Part of a small language model's weights.
Architecture: RMSNorm before each block, biases on query, key and value, tied embeddings.
MLP neurons of a small language model. Each row is named by its layer, matrix (down: output weights) and neuron, and shows model dimensions 64-159. Each number is 200 + 20 x the weight over its row's rms, rounded and kept within 0 to 999. A neuron's up and down rows have the sign that makes its largest values positive.
A block is one neuron, or neurons of one layer that tend to fire together. Before each block is what it responds to, as a language model described it from the Wikipedia text at the highest values.

Description: Music and media release terms. Music and media terms in discographies, tables and chart prose, such as CD, EP, Billboard, single, YouTube and Episode, plus mid-word fragments of names and Japanese katakana (Dar-win, F-enc-ing, サ).
L7.down10,197,171,188,194,181,225,209,207,235,212,183,193,177,215,226,200,212,203,182,207,209,224,144,226,221,202,221,172,198,189,185,205,201,199,226,208,186,249,213,204,199,208,187,208,176,176,202,215,206,195,266,217,173,181,214,189,213,196,173,185,185,215,187,211,198,168,205,182,168,198,197,188,218,234,229,209,197,195,202,231,215,169,211,182,193,202,173,201,223,206,196,192,233,218,211,192
L7.down77,206,199,215,198,187,193,203,227,190,218,221,183,209,158,234,186,153,220,233,203,231,206,203,221,172,184,238,206,208,188,199,231,205,198,188,166,164,206,201,182,238,212,174,185,170,174,190,199,219,174,217,212,202,199,262,204,178,159,178,184,194,249,190,183,199,223,221,218,193,184,211,137,189,200,241,210,188,228,182,208,210,200,181,179,207,210,221,175,201,188,205,190,175,200,210,183
L7.down159,219,171,212,196,192,222,191,220,199,204,192,214,173,193,197,230,185,214,241,196,202,225,175,229,173,226,224,201,202,211,247,226,144,214,173,225,206,189,210,200,198,205,180,232,204,183,195,204,206,210,182,189,183,214,185,210,176,179,187,210,190,205,199,192,202,188,190,220,217,205,197,181,199,187,186,215,218,211,250,212,192,175,243,203,223,195,195,192,233,206,192,213,206,201,195,198
L7.down164,196,189,194,218,200,193,201,169,217,186,212,206,225,182,158,214,163,197,220,191,181,206,184,202,200,204,216,205,215,183,199,170,241,205,247,214,163,221,179,189,202,220,195,175,231,174,213,194,194,200,148,201,187,208,163,186,164,225,243,217,220,143,199,183,200,217,171,228,179,210,240,233,201,166,183,213,219,218,191,185,204,176,198,187,200,210,173,193,188,196,167,181,180,196,175,228
L7.down218,210,219,194,196,241,242,205,179,227,187,180,200,233,179,212,186,180,194,195,202,236,201,177,231,200,196,252,215,188,218,210,201,162,230,207,227,204,178,207,207,224,214,186,191,201,191,200,190,232,225,187,226,193,185,209,207,187,181,192,204,236,172,201,206,218,208,185,216,213,217,161,197,222,212,180,222,198,175,220,189,177,233,215,184,173,191,179,199,192,172,202,201,207,198,188,216
L7.down308,202,213,190,235,187,215,214,207,206,202,211,191,201,178,202,203,197,174,183,204,171,203,228,188,186,208,224,178,200,189,196,232,184,203,223,209,165,201,156,208,210,199,206,215,204,207,178,239,170,193,215,194,205,197,226,197,226,155,200,182,208,192,204,216,227,186,192,194,229,239,203,206,196,192,199,216,239,184,226,237,144,166,225,211,186,193,182,210,180,196,222,185,187,201,237,197
L7.down371,199,256,200,209,194,220,206,195,196,189,171,172,202,190,232,189,182,180,187,200,171,194,185,197,204,193,256,190,205,202,207,232,205,172,165,175,209,191,196,195,181,192,221,194,191,170,167,215,216,225,226,213,230,182,183,199,195,206,183,189,220,225,180,231,257,170,199,213,203,203,205,214,181,221,233,195,226,180,225,202,227,179,210,171,214,210,221,218,189,198,221,194,217,208,222,218
L7.down505,226,212,181,192,205,193,231,191,233,190,222,228,184,196,206,171,188,191,202,166,199,192,190,254,179,167,184,235,200,181,200,224,190,198,182,207,201,247,199,232,199,185,189,207,186,164,166,230,215,218,225,162,193,226,193,201,219,206,191,193,176,216,209,152,193,202,219,215,172,208,203,191,212,240,219,212,155,229,199,161,189,217,228,211,230,234,158,197,176,201,220,149,206,229,179,184

Description: Month names and -ed. Month-name tokens (March, May, August) in dates and inside other words like Augusta, Marchenko; also the -ed ending of passive verbs (drafted, tested).
L13.down334,190,229,216,225,188,219,214,209,217,200,225,203,206,195,151,250,194,192,211,208,171,206,199,163,204,217,191,210,203,215,209,229,223,203,177,193,216,180,196,222,175,186,193,235,189,186,181,215,184,176,225,212,210,220,218,183,211,196,184,205,203,230,171,181,193,208,207,178,177,218,201,191,214,160,211,200,231,202,196,189,234,214,204,211,206,174,213,210,185,215,199,187,225,155,242,236

Description: Generic collective/domain nouns. Common nouns after "the" or "an" that name a place, period or collective, such as area, season, group, family, album.
L7.down25,257,182,217,159,201,203,184,243,183,195,167,185,213,202,180,220,195,181,185,226,197,233,190,187,192,182,234,181,202,188,236,196,199,216,210,194,182,198,172,214,222,180,216,169,186,182,184,173,203,199,222,172,192,196,236,219,209,211,227,210,199,205,221,222,193,201,191,218,189,176,218,237,208,191,220,197,171,213,196,205,174,173,228,207,223,234,151,184,195,213,158,209,201,209,190,232
L7.down102,217,242,179,209,188,203,218,193,215,195,209,194,222,222,235,192,186,202,169,168,257,207,206,203,214,168,169,182,207,175,219,249,194,205,230,172,205,192,195,198,194,176,227,215,188,175,198,216,212,202,216,183,211,176,249,201,223,208,180,225,187,177,216,204,220,193,175,211,167,198,194,169,196,242,205,200,210,227,215,174,199,196,200,172,196,191,261,194,218,202,175,183,238,190,140,173
L7.down157,223,218,185,217,186,219,225,207,186,186,205,206,219,186,175,217,201,220,197,225,250,219,209,223,199,215,206,238,243,182,242,229,180,220,245,182,199,222,224,209,197,174,182,196,253,198,205,193,219,169,175,185,218,174,155,230,179,233,193,205,180,204,200,213,203,189,198,200,169,219,167,213,217,195,197,181,221,168,224,176,200,234,205,178,195,219,218,221,191,193,240,213,216,181,231,208
L7.down170,198,164,195,203,205,196,178,193,181,219,178,197,213,201,188,166,171,218,190,192,205,205,172,208,214,183,267,247,191,190,194,204,195,194,195,230,193,177,205,222,172,186,215,176,217,168,163,155,188,216,181,213,199,183,194,199,190,221,223,192,226,195,206,223,194,217,211,179,228,206,186,187,221,225,208,177,192,166,193,205,192,197,216,221,165,185,217,189,225,197,228,203,186,201,173,191
L7.down320,186,193,174,206,198,182,180,227,186,212,158,180,216,155,197,185,197,218,240,206,206,179,183,190,199,218,251,219,185,202,218,207,223,189,189,213,206,216,188,221,167,219,200,219,200,200,179,181,237,221,222,213,174,222,207,171,201,215,202,205,201,189,199,170,214,207,187,183,183,218,180,178,179,196,177,148,189,195,192,192,187,191,206,188,201,172,234,215,201,209,147,170,197,181,209,256
L7.down338,192,202,177,187,210,192,157,211,165,209,179,190,254,220,198,172,162,194,214,181,194,208,237,199,213,188,240,195,182,199,237,204,229,181,194,197,215,167,207,207,180,175,240,199,165,176,185,229,189,178,183,223,251,183,192,188,202,200,197,185,200,174,200,206,200,178,184,245,204,188,220,189,220,207,204,156,201,184,223,252,195,194,210,210,190,196,184,189,205,199,215,191,215,203,184,193
L7.down352,204,203,192,198,198,216,209,195,181,183,187,202,221,190,178,210,164,203,195,204,209,205,222,173,178,208,231,193,199,181,154,197,193,190,193,159,194,176,217,193,236,227,232,190,186,190,156,180,205,225,210,214,198,166,175,201,233,214,185,209,244,195,223,200,157,222,229,204,172,174,186,205,213,186,176,177,173,217,170,185,218,186,216,211,196,156,216,192,238,178,231,222,179,181,200,207
L7.down363,223,210,168,199,185,210,187,183,153,173,182,166,230,212,193,185,180,193,198,181,184,202,169,197,196,194,241,188,216,206,177,216,195,189,185,174,209,200,180,213,190,215,225,194,196,160,174,203,212,182,219,181,221,126,202,207,171,188,194,182,217,170,215,226,232,197,202,254,175,192,188,188,181,231,229,165,186,199,199,199,196,174,222,201,200,222,158,194,191,203,197,212,192,214,217,236

Description: Word-completing suffix pieces. Final piece that completes a multi-token noun (mosq-ue, reserv-oir, stadi-um, cart-oon), plus "man" as a word or word start (manner, manage).
L8.down133,191,213,198,173,207,201,184,219,213,238,204,198,169,227,205,190,215,211,202,213,210,230,196,199,205,189,233,213,223,200,203,195,185,198,202,226,187,211,210,181,199,185,214,238,227,191,216,220,222,199,201,190,235,214,201,184,225,178,191,223,235,218,172,211,193,195,183,238,240,234,178,226,215,217,194,195,202,220,193,178,180,200,226,233,204,188,242,197,239,204,196,203,222,183,227,193
L8.down177,223,210,177,205,214,228,176,216,142,239,190,163,220,208,194,201,208,215,214,197,187,202,181,159,200,214,269,170,233,198,204,202,176,213,207,191,180,240,208,213,188,198,176,186,211,164,217,188,223,204,194,209,220,212,200,212,210,234,188,218,209,197,213,210,216,258,207,189,219,226,207,217,174,176,233,204,201,198,224,179,174,172,206,203,194,194,169,206,201,208,195,219,209,202,240,264
L8.down184,231,204,171,198,240,202,172,207,158,208,184,189,196,227,201,203,221,199,232,221,168,230,170,205,210,190,293,212,193,216,214,202,223,209,207,208,189,182,204,226,221,214,194,217,213,197,180,209,192,195,192,185,199,190,193,215,237,219,157,204,210,165,211,220,189,231,198,224,174,203,181,208,199,204,224,184,234,193,212,178,180,183,206,177,196,205,208,181,160,187,211,188,172,183,220,215
L8.down208,196,190,209,215,215,184,175,195,165,194,174,182,228,244,184,192,200,164,177,194,196,201,177,210,180,201,307,231,207,226,242,185,187,219,207,207,222,186,211,197,195,212,219,205,216,206,161,201,198,195,174,194,239,176,183,195,208,199,191,205,214,176,196,230,208,174,185,224,199,207,165,180,229,218,199,191,187,194,216,191,187,211,214,190,181,223,194,188,191,190,194,193,208,221,184,197
L8.down253,197,209,195,239,226,207,197,204,207,209,190,208,217,223,196,212,187,204,193,166,212,222,146,201,176,211,253,201,200,156,201,201,188,188,217,162,200,182,191,182,211,204,188,181,216,198,217,203,223,234,215,208,191,204,198,170,206,194,200,176,184,207,206,184,208,205,236,216,212,185,193,205,176,206,215,205,189,211,210,230,192,166,212,220,167,226,191,193,186,213,211,178,220,200,234,215
L8.down417,211,187,211,222,157,193,203,212,217,212,192,163,195,198,189,181,195,192,212,190,218,235,173,222,160,179,224,190,211,171,217,186,183,196,213,190,207,207,195,244,202,192,227,186,226,172,207,207,200,205,240,172,198,170,200,174,223,215,221,196,186,184,224,222,173,199,201,218,213,201,163,192,193,199,230,168,179,214,230,194,157,155,203,214,202,206,199,188,210,164,190,211,199,178,248,156
L8.down449,180,220,215,173,211,181,200,185,163,227,200,167,212,208,186,210,183,212,190,211,178,166,175,206,184,184,224,205,236,186,197,181,212,166,187,227,198,210,185,214,206,188,229,196,205,178,183,224,170,208,210,184,236,199,197,204,162,200,223,242,205,210,210,204,211,186,238,189,227,202,181,234,177,200,195,230,217,155,199,202,196,207,203,196,179,137,212,191,225,206,220,205,203,193,197,205
L8.down497,207,176,192,241,200,194,204,202,209,241,198,217,260,201,204,164,193,201,217,177,224,230,193,207,193,185,208,202,170,199,177,177,196,204,188,218,171,182,181,163,200,198,205,198,166,203,219,164,181,210,189,223,171,193,154,210,178,218,205,186,213,216,178,187,149,208,215,207,184,212,218,200,245,207,207,172,200,221,206,223,182,226,218,184,199,177,208,216,207,168,202,211,201,187,193,209

Description: Mid-word subword fragments. Interior word-piece tokens inside a longer word, often names or places, such as Bol-iv-ia, Aust-ral-ia and Se-con-d, plus en dashes in season years like 2020–21.
L8.down38,197,193,194,173,196,166,205,219,203,202,197,218,203,217,233,142,178,216,160,173,221,242,238,201,198,176,193,198,224,183,207,209,225,182,199,172,174,226,172,197,198,166,220,185,187,199,179,185,226,238,199,171,199,189,200,208,190,213,184,201,203,206,212,206,174,199,216,218,198,230,206,227,197,204,183,247,192,201,172,235,194,227,195,217,211,171,186,198,193,208,243,208,207,202,240,218
L8.down95,183,221,179,236,210,188,182,175,202,198,196,208,134,193,216,191,194,187,207,232,193,228,194,186,199,207,154,218,197,209,190,216,220,161,217,175,207,202,204,185,236,192,215,191,185,174,223,188,194,189,226,194,192,199,199,200,201,196,226,198,204,227,189,213,211,185,198,225,193,194,235,206,184,203,223,227,190,191,212,134,202,151,192,233,201,200,186,220,187,194,231,169,192,210,188,156
L8.down114,185,196,152,181,158,187,209,185,210,190,200,199,229,205,181,210,212,190,182,208,222,209,198,195,215,209,176,192,231,185,194,221,201,178,242,210,216,190,204,226,196,149,227,187,228,183,232,196,178,219,192,208,244,182,199,206,190,172,222,219,168,246,201,202,212,179,227,205,228,234,221,199,199,224,230,214,190,196,198,151,209,206,197,196,199,225,240,167,210,208,247,152,226,226,188,170
L8.down211,192,161,177,200,178,251,199,202,193,203,219,195,216,214,204,168,188,212,227,200,267,199,198,209,196,178,197,174,193,191,206,184,210,173,217,187,184,205,164,204,224,185,186,160,194,190,175,184,198,219,185,230,189,177,201,211,203,193,199,170,219,221,222,209,234,229,187,217,184,195,184,211,209,202,175,209,209,177,184,200,222,182,182,220,243,209,202,199,220,236,183,200,195,194,175,236
L8.down322,210,194,183,195,176,184,211,187,169,228,185,184,191,185,208,235,219,209,192,191,196,221,224,192,228,199,216,171,200,219,226,192,176,221,250,188,186,170,224,191,194,216,190,193,197,198,232,206,161,202,207,165,169,201,215,215,177,233,198,171,191,215,211,185,236,241,211,205,241,208,202,204,178,190,196,181,185,216,186,196,202,228,189,253,172,185,196,234,203,233,177,221,197,212,213,205
L8.down377,184,222,220,254,176,233,206,156,201,197,195,219,205,193,208,193,214,219,213,193,216,209,212,223,169,192,167,184,212,170,172,204,196,193,189,177,196,210,216,206,172,209,185,209,192,198,190,201,181,186,209,168,193,213,228,208,200,222,208,226,167,197,181,209,181,216,204,207,209,222,185,231,194,223,212,227,198,197,186,241,176,200,194,199,191,175,201,218,198,211,215,205,170,205,201,224
L8.down437,231,195,194,214,190,189,205,165,204,182,167,215,178,172,209,254,200,183,212,196,243,215,212,199,198,208,183,196,192,190,173,235,206,206,218,194,184,184,195,215,208,174,222,198,191,201,212,199,190,160,190,194,228,206,241,218,206,204,190,201,200,212,195,196,180,171,187,201,199,212,202,204,184,203,184,201,200,194,171,157,163,190,203,151,171,224,181,209,177,167,206,219,194,213,174,189
L8.down507,194,205,195,209,236,173,195,199,173,237,178,234,210,215,187,196,179,205,175,182,192,179,215,232,207,212,208,193,206,181,213,179,214,208,184,219,210,168,179,258,221,185,187,214,217,195,204,198,186,243,168,196,181,201,178,177,172,174,200,210,233,212,213,197,214,188,211,203,181,209,183,203,183,202,215,202,191,212,182,202,169,218,176,197,195,176,174,190,211,164,223,178,197,184,217,199

Description: Season-year en dash. The en dash inside season year ranges like 2014–15 or 2003–04, mostly in sports tables; weaker on openers of set phrases (part of, Chicago Cubs, July 16).
L7.down9,161,221,226,196,185,217,211,197,228,194,183,185,183,201,202,217,159,202,218,223,212,228,218,174,176,189,166,199,195,182,181,214,198,195,197,211,178,212,186,204,174,195,207,158,201,208,185,195,218,209,172,175,232,228,173,189,167,229,207,210,211,208,196,204,189,225,191,215,238,185,181,173,201,248,191,227,189,248,217,187,173,209,187,210,176,225,206,185,207,200,187,208,220,217,188,222
L7.down14,198,178,173,240,201,220,177,179,232,208,195,197,183,180,251,187,177,200,195,216,174,205,207,199,203,202,244,219,187,175,149,212,192,179,217,208,207,201,163,183,185,194,223,215,210,203,173,212,217,197,215,211,206,201,236,237,179,210,191,215,192,211,175,235,197,190,180,203,219,218,195,230,211,263,207,187,194,221,232,248,209,218,205,189,206,210,178,181,200,183,201,212,176,222,211,221
L7.down75,211,187,158,191,202,199,196,188,197,196,190,178,192,225,192,207,179,152,190,230,238,191,210,231,209,192,182,192,224,179,148,232,195,183,214,206,177,221,205,203,211,190,185,182,173,209,191,255,206,206,216,201,174,203,194,216,217,191,251,215,191,202,205,205,187,214,198,214,207,216,214,181,194,209,205,187,225,191,218,187,222,156,173,178,174,219,167,201,167,208,185,202,205,181,198,192
L7.down124,225,171,177,222,234,185,223,148,168,202,231,210,188,237,235,200,186,161,211,239,207,222,189,201,213,196,214,191,195,178,182,175,205,227,213,168,202,198,181,174,166,200,221,222,160,189,200,185,197,200,211,189,208,163,188,189,202,191,211,208,220,181,201,213,169,224,185,192,182,210,194,156,204,180,215,166,207,186,190,203,238,197,243,154,207,227,180,180,206,231,209,230,228,194,167,192
L7.down184,178,228,236,226,218,222,210,218,248,181,196,207,164,201,233,187,168,203,215,197,174,192,222,207,197,223,226,178,184,191,199,221,210,169,202,202,203,191,193,146,200,196,216,225,210,193,206,188,168,238,222,189,167,202,193,185,210,173,188,146,201,181,185,191,189,229,196,171,186,185,198,194,210,245,203,198,228,169,195,196,196,190,225,173,241,182,199,177,201,211,172,181,201,255,204,214
L7.down454,213,211,235,208,203,210,204,181,189,215,181,208,195,187,204,184,168,201,194,192,223,194,175,215,187,225,195,208,203,203,203,185,170,203,176,225,227,205,166,182,199,181,205,186,170,198,208,202,219,244,199,235,169,183,197,205,194,197,181,159,193,188,215,176,193,139,200,204,214,214,195,196,192,210,212,183,226,196,198,201,197,229,207,189,207,206,210,184,191,242,162,241,202,241,205,197
L7.down490,188,209,182,225,202,209,158,201,145,225,195,180,201,207,181,203,212,186,220,231,211,234,194,208,217,216,225,186,208,227,203,183,226,199,209,196,206,195,169,201,194,192,198,203,224,210,175,203,198,186,200,242,220,180,227,182,196,217,197,209,187,202,229,179,208,160,180,179,162,218,210,200,199,225,174,207,193,174,227,209,244,203,198,194,198,179,213,166,239,248,183,200,232,190,192,222
L7.down501,197,204,187,190,172,204,202,237,239,206,177,208,209,158,206,187,200,217,197,215,218,161,197,198,202,178,168,171,146,228,178,233,177,196,171,204,199,210,206,183,195,196,205,197,205,215,204,204,182,183,176,198,234,194,226,220,200,198,227,245,189,196,201,225,194,185,169,180,215,197,217,183,175,210,200,182,247,198,189,230,222,172,202,198,224,203,218,172,197,214,187,177,229,198,187,208

Description: CJK character bytes. Byte fragments of multibyte characters, mainly CJK characters in parenthetical native names (鈴木 大, 誕日), plus accented Latin letters and Cyrillic.
L13.down308,198,211,194,202,201,199,205,214,209,196,196,196,193,198,208,210,204,198,205,206,201,202,201,202,204,209,127,205,197,199,199,200,202,197,187,201,203,203,198,201,196,205,171,205,191,196,208,210,205,202,185,193,198,192,241,209,204,200,200,196,200,201,196,205,311,196,198,200,198,203,188,210,191,193,203,203,194,196,204,183,201,204,201,210,205,199,196,204,199,193,201,198,197,194,202,190

Description: Sentence-initial subject nouns. Head nouns (or their first word piece) right after a sentence-opening The, A or Its, e.g. link, study, mission, highway, meeting.
L13.down193,179,187,221,185,211,199,165,204,192,207,193,211,185,184,205,189,180,190,186,175,199,220,200,205,178,200,274,197,171,167,187,200,216,194,182,193,178,189,206,179,187,181,203,195,158,157,182,231,162,187,177,197,204,198,171,196,171,208,221,204,230,184,208,196,226,212,220,181,211,201,205,235,227,224,194,239,197,208,217,198,204,208,192,227,175,219,226,203,206,245,179,222,226,197,199,216